config = dict(
    n_layer=14,
    d_model=224,
    n_head=4,
    n_kv_head=4,
    head_dim=64,
    d_mlp=896,
    vocab_size=2000,
    activation='geglu',
    norm='layernorm',
    norm_place='pre',
    norm_eps=1e-05,
    positions='learned',
    qk_norm=False,
    attn_scale=0.125,
    bias='none',
    tie_embeddings=True,
    parallel_block=False,
    init='uniform',
    init_std_qkv=0.0334,
    init_std_o=0.0,
    init_std_up=0.0334,
    init_std_down=0.0,
    optimizer='muon_variant',
    lr=0.0118,
    lr_mult_qkv=0.4,
    lr_mult_o=2.0,
    beta1=0.93,
    lr_head=0.011,
    grad_clip=2.0,
    warmup_steps=200,
    schedule='cos',
    final_lr_fraction=0.0,
    batch_tokens=65536,
    seq_len=512,
    doc_mask=False,
    train_tokens=602200000,
    steps=9189,
    dataset='wikipedia_en',
)
MLP neurons of a small language model. Each row is named by its layer, matrix (down: output weights) and neuron, and shows model dimensions 32-159. Each number is 500 + 50 x the weight over its row's rms, rounded and kept within 0 to 999. Numbers have three digits each. A neuron's up and down rows have the sign that makes its largest values positive.
After each neuron's rows, "fires before" lists the tokens most often just after its 100 highest values on Wikipedia text that the model never trained on. A number after a token or word is its count.

L3.down819:548470464499535531494480422511416475451610576453560489458544537545458470482618542626472509473525485531461440450562500388414481528507494348442524556450522520466387568467569501532527504457498475472471574375597469440584510421500622468605494498489543493491506501564584423502477534454550537453529533476447497377476515528419553502499493537588472436481479509491480517490486587557543485492529
fires before: "=" 23, "20" 8, ":" 7, "19" 7, "oci" 7, "ced" 5

L11.down337:498564487454534568460446466494458497473474507527470537517476437518526492544471482449547532487295535524519521477558520564508567513491441435555519495484427444476511518491455478548433586476496539517500568463584444444464496517547591449515469382460455485356531488575527458533393560451492522507567537465460545549485602553498427479455402485506459491535511542554455608515511496471492478526523
fires before: "ject" 13, "duction" 10, "ble" 9, "cess" 7, "f" 7, "p" 6

L11.down472:504604475487500585463390600441507456463481489436507529624499499605490457507428496438431436498504486510577458452482506469493503537545481579537503439498502494566542519513486545460514410417512446489507553513462456367499553558487478433487525552596477479529521480530491406542460426487472548509417523495482532451524498495490475507460510522470446554566590512495548669520553456601510700425470
fires before: "==\n" 25, "==\n\n" 13, " life" 10, " and" 9, " ==\n" 7, " |" 6

L11.down122:484456486494520550513502554519447435455452505547472456403542506522555475528476483536535527448513550528501461574497466472550478514484531531437502424506602384489513670469546486575537530449612489481549455533435517509431534359489509547470393566427504495474528476436401523472502523464415534494456470405443492469462498548513436544548516483415520494513497588490478536520484521535542552471437
fires before: "ace" 16, "ect" 11, "ec" 9, "e" 7, "ort" 5, "ons" 5

L4.down835:448429439460473410435476505527396585484567591517525433521497445500469471531529429599463531455376527557415508508550456506621503528507483523581514439426475510517572480524446537415456444544498533471524553443497449482483529465492528449624613551481525540424479418548546484577510493527435510520579568514502531532526456406549582603494509568519585482522469482573469539581501466442480481510487
fires before: "er" 20, "ral" 18, "re" 10, "k" 4

L4.down310:546487406412505443473518557516436472385378552527514496577478468454470551550544433426601556503544484533486497588539475516447607458452465599592499496462583531468464529643554426510561460513471568505465570461465348487509524499532543482471577487515506487492487514429596487523483431531494459524539495565534534537472566547548497483572483557463462478546530645487415467436508492448577496531427
fires before: " " 33, "el" 11, "ro" 7, " –" 5

L2.down767:402456495502484390493452531461437550476501450464459376469661476490533544516503497497492415455504548478501519505511527505553490539560497408393484424484506517525553473489453524590500456536518534379553481554488521534499437429400489588564471550537518526433539450524500564466524566423522532459491560443497430529417519529524483416491556501444550523375516481452462565613513499463446582515500
fires before: " |" 57

L4.down609:550394446564592478500408467514516449443512537522436509467425498486505393470501445613445436576508545520503544468496488433494502511505486630571547515439573461427580545467517401429504526499452522493437536606483470516526461555547490536537406508496450540528572453522573462407540455424568567462487545490511486551513508611514490417403474520430488522531470454413500557468509601433523513457493
fires before: "er" 14, "el" 10, "ublic" 7, "port" 7, "ople" 6, "ort" 6

L6.down47:427476503501473508531499541512479511408374503472530549554496568483517533519534415497478420540515535468508399568536489468480501466563428466520615560561465519459549593572507500568432490545549492479557532544491504499521336615494540506550527535504464444452436486550571483522483456473514466417469500516478474460429477532529436451437507423550534456462574454493508551423454498471589559462567
fires before: "on" 12, "ment" 12, "y" 9, "so" 8, "ed" 5, "t" 4

L2.down817:520486508504402481480428534472441453460529568519557440559541562491529446621574613544485532425470574529515477459393451504503523592461544530518510470501582583465530545550570473508513589522498533491505463489385555601467541413530553535442551451401453515426555455500539426415434534547522425613539532486458429476501529476466488540533438542526498374481584494497530489403471528482536509483416
fires before: "or" 25, "ul" 9, "ation" 8, "ital" 5, "en" 4, "he" 4